python train.py --n_kv_head=7 --norm="layernorm" --qk_norm=false --beta1=0.95 --weight_decay=0.034 --decay_fraction=0.907 --dataset="wikipedia_en"
MLP neurons of a small language model. Each row is named by its layer, matrix (up: input weights) and neuron, and shows model dimensions 0-223. Each number is 500 + 50 x the weight over its row's rms, rounded and kept within 0 to 999. Numbers have three digits each.
After each neuron's rows, "fires after" lists the tokens most often just before its 100 highest values on Wikipedia text that the model never trained on.

L4.up62:443534533519545424535535470410525523477421579521482366449515497478529524548437458538510574561585535521575487554522454564580420452505487397475472575584436528529551527461449575531475545476583537520556520520548468519555516487598589356466522477452569418346509565472533410575517556568508545460436571395495495484520505582489474526431616468477515443521467473514522553469473421567430532524583554475482498542539533494485447467493524402512513508476427422456426534465542406526527479574461484511487507488535427472468468494584469425482397498483439568523545580519495486565479507490565445475472507440518457516572462455469446467449494527538521501519529551565490447475515490545503430561519
fires after: ",", "c", " P", "g", " G", "P"

L3.up207:481538503523489475522499481481469413489581443560620492488479501499452526506508629521477604533499429512450469561495429543519560515473500378458533526550578467438491444562469564496522451540387495485450480518421471534473516425552512438439518488525517537437515483583551578533500494519462572464464479533527495529451380547473477447437443447524541481483612428443573503602504515481467550464484565423434568477414541500428559535394483541521514441521529472465556467473446608441529519488532562572493480446461649415410590454519457479456494498510574595463544476532505485518379514494551502481493508498481494425490550451521561465429545536569541522505536528464517427467596405518566506554486
fires after: " the", " The", " h", " Ja", " H", "ri"

L3.up763:546514540475473480506491550460459544560548414508447627405465530499454519449529480489395479496504485474522542505495483354597512546467473470478571496492451451590557418483458468499587456563420520468486524555527451495452510431529559497482538480510517426464566526490511449500555466551626401513485538503415501551528459448511572595583469460540519490448492477579529456504400463494534579470538534509399533369516463482555561542505469511541502493590491467498472511485476450531467494571529470444422413430561431598499476476550520512549528489494449568569451420573480510546524489543595575449521441508565555580555502601541454483559474460440526501543425420464539437548483518536507421418431
fires after: " A", " E", " Ca", " 0", "z", " U"

L4.up390:498492572478430509472453600497530484396552548456448507499438519492556494494525558595456479550459433486450534460518489483490514528484448473577510480528624540462553565466486471454471512572535488563433467514529461500530432459481495530519518567533543519478520543434527576413543577509528453540535468421552496517536447461592515553554506467551477454421562393422494525504478456455464527558554529422489439473446462347380558559542457417489528530458529500559542496542534517521489386495485602545523491573520478531354563473515561550409506432568491478489609506608519473576406476495457572574449504470442453435501490501464523484558517527429433504440490563466501384546455542514425464502508
fires after: " ", "ho", " un", "n", " Ri"

L8.up341:450490645467474516565520525494439549478497590505415502561485543473470393416461496544458379509529412494572488529560513445521523343475478466520598562471450596533499464457539470471483504496525557481500553545526425585533409564510485487495524518493526482574508476541522526507434422522590476539462498440484561508517571470542600454598533385429547454542526444429501567490517478431575483494540498521505517476575403489481505530448503488403461482483553492488516592542557441504486449445422564495529514456554449471442493449544494480478497527524461397482636582544501561526438508464422519460460457565424493457491458556483467556537586518602481548529523476506492531534475494533413400534462
fires after: " ", "L", " G", "ct"

L4.up30:495492622421482465438435527412486546470472593445552513519488492630510516511451446397501419494515483549548481547443497632503504451490517359532534497558521495467457515514512453545608488470479484574473504483476499344466527515486517478520575469507526527507520508455455471509515476546507517496496498548555552499459422494473536423555536535430403426462467482513518480487500496531451453555527533421520478475488429485495484507490514496404550416519581575593484497477488437482508455543500587491517509534334523529507522392597468464521503470614466593484506563519589422498493492470555387516497427496501502450562606585563454455558528493544564532487548528463454525469522489506525479625592
fires after: " pro", "p", " p", "ab", "-", " and"

L4.up93:454434490446488506474501513434471523413537517508461585471566431553457440576482555451453558494438536409479600495458494506503546536499546573475500584549603466592443484514513502516535465505550456502415501501434514498573473421446413562471522483446555527498414526528484531522544536558539482496511538515445481483503483426536425480448479514491496524495433543436577460620558587587488581434513473538531505420439438515432540489540566530541481458493492449632521487466519511504376537450515515512593526447488531448431507478449476479504552619404466572487452545595589470507501522549403399459472580527434601479497522529539467472448537563489548492541517457431475507440413416479541590500574
fires after: " The", "u", " se", " the", " an", "ur"

L4.up707:504585418497446512598536489501566581547521499457480549478545521460503450470422517538472628479394498492498520464603461467536369433429529478556510559504456494535501536507538535534499467457523468508524553502464452553505468476348449541433538505497481486543408506543510467406547357586424447509490561505412415498541477574478468597455524454516492539501457567476495505497588523432483601449443386524495528495621497570501508457528454474480535508525555471406512461476520481425512527465512507498519529472491511457488519581481370594550439503532496481494503584500481471545405615532463532524508507531557606460538502471463473477548519495585536594478583443561496490444433459469527513507435
fires after: " |", " some", "th", " I", "'", "."

L3.up284:554489461527442510349539377429437440483450528512454414538430616567550628497522538618524466547487551474462512496404522534595477561452520451515500486543516543488526425501509524425564498559464501471553477470490421555507417424534494490462584502528485461530555458394488479544476447496521539506453506577485510491566494490494524432450547576594516481499490552547504559493528529494558464523478511617521538532456463482400500474523537452483535466606476435603504515476435496419555447495592451440451393487435603433512464552573577463514430477426510629514439467469463551489424541466502498517511452466576489557468530592550502484530511456509537531507490505461516488444533448405481518484512
fires after: "s", "c", "ro", " C", "la", "h"

L3.up780:459532418502480455542501453538540535509470503530456570461480525452445557560480470544480453548494362388477466450521533508499534508599507469527485466462534497489578548563503438563547422494498533463534423425487453471406564466557580475498588502424497502506441511441524452520382556587472509496447559471461462489608565377503524509510545450548468490595522463569451467550523625507496573465526514485468520446546520544477507474524563553539557568512454525426575575485451500412498428505550507394513430470524494558528425607580475542393510500532446536458535433488552533482479518451442462532426537487572578547433479572498555600511490439475527538487485457433473419603479462585517501473445
fires after: " O", " U", " Ra", " A"

L3.up409:554444474561503500492482499541390467415507499458563538441482542488486518423442527515458467523435524424493518520384489447466490559483443478495555549540472548465553413530490520480365455521536481435559482432461476446543430513424480635446428424420467528473521597517506353585422424570482558544583536483512429476524452512559508550597466415499493551490437468501531551431514542610463440486524486520511543414513578459428581454422495460445473495577545446532449522517492555530567469539598571509474481438524491500463537517506446558525472526543443463500478552555515519524546516496578507471471540516507552523539566516542430540581570578489560514468568550455550560491476427411521554568551
fires after: " the", " se", " The", "s", "gi", " it"

L3.up707:539525523465518416509505491416468536519402469529515525519596395584398408439418472461497583534482492457569453528489485570472576495507517536514497440576554395469524518450508526584455524588551483532543479543435484454560466405566562546440533500526538496392542558447468492498533497521510486524557606512537424532500564442444476505490531528532508480440456593434500522444484534453558480538505502529466496495556504437438396500612590558546628550456516519567429500476532539477499461440501446556460353476511468414558466479517442555459447432566448468494517553554521544433479536463417452532547508519463576557521458454523459465493415453536493624525486445534486514470478462530571502442429
fires after: "z", " Ar", "u", "mb", "il"

L3.up187:465564501453536591523567481482521574510461447513474539543546521565494579479461629560477580514481512542407514563466519565486450510501394477512517551554439447510531427410470469462625442515509504511444429420491525500413518491451604616387503480482483521493467613548598405486479488548444558417477473534524533446446542546445497503389567493417451530541498523491441509556534569494442601436425554455467481458427438542500508567428534548571529568478493560412528480487506492469482582513516479409443489521409475537472516488467505441506555484466540503539562608490533459419484488498484524459521548494451536470579520517510560489461417469482522518581540446537562510442453403561511488429491
fires after: "H", " who", "il", " on", "I", "ol"

L3.up133:440481592454523511480646490391479452454537558425458467451508522462516502553499533448613584531541466514525458516546482521499544481514442467533429543505446594484524480535543437570562503464462465465519505501502540593513653447501537377480505508494484591525532479547457486472633543515504455519504482522526484533587458553473480620605468470479474493559479583603449523478385496543517414544472495375450509445473471506445474475451437492382475506473480602439497455460509502525414468528497555535460501538479452480440492491501527603520585627545473531503476456499529494418487476464516443519443430586490465520510540427552619509482501525575517488524483527447485463490509519439427461482432
fires after: " p", "o", " h", "p", " O"

L3.up481:458487489500426487363508537566487510611560444429474522465447424557459533544521479429400492457494412494600502571605521496482558557565485457542490543490446424414483415474526531538503455424513537424554514491541485524425472504437486511541478558456468528488509398539535471511530514541437562552495536506501488520489550481499443476502477536458546515482536601508472546510602559532537499545538616548563448463476452506492484471475493535544511416524458509402400509550511492512543550485426508480483457493434510575483525582462410514517563519481369490588441517533437566530443504465508544606540543524483484537464616487535481564448560497471490545611531389421352534472476522527496394499492
fires after: " ", " c", " can", " near", "cc", " m"

L8.up310:434594505493462459451596542562538467383453582525434512441527564510478429448488402522533600550501578565453459481474484472485460524599560522454554531466521536433523467547521494546543434479470542378503494475534520454527497525539506459471522494539570493530541548561452451502511510400434539536474528466559502496549585490435466480455502435471506464481547474518540429470434471503510463562542551381494410471444512505510461445543567555571486499594509518410566578529520526428440566556569514467567520488542508468470588514526392614416538557463428532558565441513544388436539571398525561456467422421406467444504486504531525505512493576527614554515518489541478462468451487446476463481492
fires after: " |", " ", " 1", " 2", " 3"

L7.up90:490426465523501551500573486445444493526513564544460503527484546475484521476550457540451544604493495497424573510512524491524502501547505488491512509509477503519486484465534511556590608455597553526532453451423472377539553562469524570555497397474400397472524556501462505433467493504518489530552579455543516482483446397461488526473420503450486535515488530527539605485483550498625545470532482471423520567460629441425521486468655555505478476527505539566472450454501555456442563552513424410527502526487495494493405494395575483503450473445480506500529444543542381482521492410558415485403459536546448547477534587559525396427526494409570488629507464518463541495508491445462503538444
fires after: ",", ".", "th", "we", "hi"

L9.up888:513506470547445522454545557483421495495514371423553497507521531586498442552515570482503587486448473541587417535487514475508510559548513487557534503478518441523538596513544534520560474452507503502452560471524519414510459526568514447423566455514507476494481502469489471477565509619519463534488491426440499372474589472600628480542418497419508536447503455558494491581505546434565472544436485562484517480395519494486582539500605545481530433562405482373576538504463550498505458542442588499524440582572425530359508503505433588473446431482475429491513562512515537511400492499506490459520484432473521435525512569542424471573571487528571479581444484530476490449461521520438432495461
fires after: " |", " ", " ("

L4.up306:484584579581510549474487393579483538379529499455552510552533501495486503606510538499548460478497551569573485473491466414532478469489477451450467488429494498529574476547445548505500482581436443591541446530527473575494477599501526378472614483497396531500508483526495557475486490467448538525487535570530453455574463485439516538579419500569485525535471540587474480487534455516475477599527404404490530585533485485533513481513507536456533456543554493562353464514543350479522529487541486444538542555392541534503538484489551382526536453464491540446432487506398500509459521516516455632554450466504498492510524397498556504642498493482457509475388454551434475484495486499505500533446
fires after: " B", " O", " D", " I", "gre", " w"

L3.up650:460448503514408528493535457437511536545519557531447517556445466555447542451409469477580473555471524490483488429599562530658553545445472550508420483553533495481365467514497489518505475509437453570509559502461468500439464411487580574479501482449497508462487452571500580483450502485524413544615530589498539513584413479406422516475539484524514590557446567532475506479492397476451457524513514520491483491428615526493566561479547495441527465488431429435454536477470515530537530524464422526427526481534396472376452471490463487534532515474591619521457523497458482538507430473504509477500538463402548525585508664480545430503578507473522494524496492497537604519527573547509462469507
fires after: " V", "ol", "s", "pr", "al", " Val"

L7.up797:408490386533580453474533538468591566476492519414559418518431564472501513542400402476488509589569485614518449502420488555508494474546538463463576591512447530425493573490382507500585449583488525610438486525586504560464495489451488457564513388477553529477505554465500486501437477636516522518543477511539469555490409559526421458485524515522489504583485599532500534528424399478466526491543420516520508443443602540440500486463518497560536484503533504525453429509553481460469531407484504495599546493499520520445426495504440533541486482461448453482511429371504540469525447569397543520462564519512535508482506567540436467474490607535538494477493527472395443507479555548460506536537
fires after: " p", " P", "P", "rop"

L8.up486:489553505481441526457569511581456386456510551528582559502513561493482508532534410391459467499549535508587536507562438429470498504420544565582543509454451413491485608542579578458500564470540452542487550590493523530502420473577368484507469490446523521528394477573515504475538489508542442543442527532462448509538493484465495446433436546545461471505441427487443602511469498515520513503512567493506534438650492435552454581488498528451404490503405451475489474499473488509596484500564542543525426529516482435511466515524506428483589525452420577479527543566501517452520416499452599446428468603552516493528458529525486413492463581547514529488551531515525531445461412607443531430445
fires after: " |", ",", ".", "-", " to"

L8.up337:513571437473545571420490527457472502423521469486593442469588466549516589494527485482534528515482543524473573505534477402488453426471501493471444569536434560491466506461486502503613465516425527518521500501468511591454549484583482643416517523457451554496510474567382511483585556472496465492479424566523465518476657527610448518383511542473470398496531513524574514466483532515560414522475536549489363533607548482482515544510491423447497456479439607490571432439522453452479440472479437406438571455422490506475471500524534563498411568475549559490479552519486546483417477429521535505549534526454519499497527488561417464557501521480496604516476555500465497483444429501528595527463
fires after: "s", "c", " a", "W", "S"

L3.up163:478492522460397530412469512472461479456458493539520543557509545495450448498444490463445527453466544477450431432489532457604444501465470552502545542461549529529468519527528424530569524432543519470524486519530499516474542448567495432487576468561559472572495531419508475424535509560434486490505493409461597524448523432444539487421562470477504516605469457499481465566470508588536510489533596491458521547630539502517492427451513532495538545435460456520436576495615568418554513568519586440431464436463510427498484509520541529408447495399478537538556453591518497500607563548439538445564494558456446495503472565486558554532508555410571581444542502476301555483483458511552578475473
fires after: " ", "vo", "d", " se"

L8.up162:424454452537442482587532581505525502509500444525515471476491522551508395510463425525504502584514559441495541511536473442423423496477485588515426489563440567496430507491476490452528563543537509608477546556472509448622493492549483568551520415469498531584515488463459572484561465493428519467466564532453583433458444396558526409501479466497507586500522519538475601497462553450434490476627523468495508577549484378488486488556469502560457523504572480508470433513483468404542541482452464457481468442474471522508505434519453509549529439571551407432482466575504429501465625525515419550430491463501450524566600497523485500468548606514516440421575588521520498499398551535569575418455
fires after: " ", ".", ","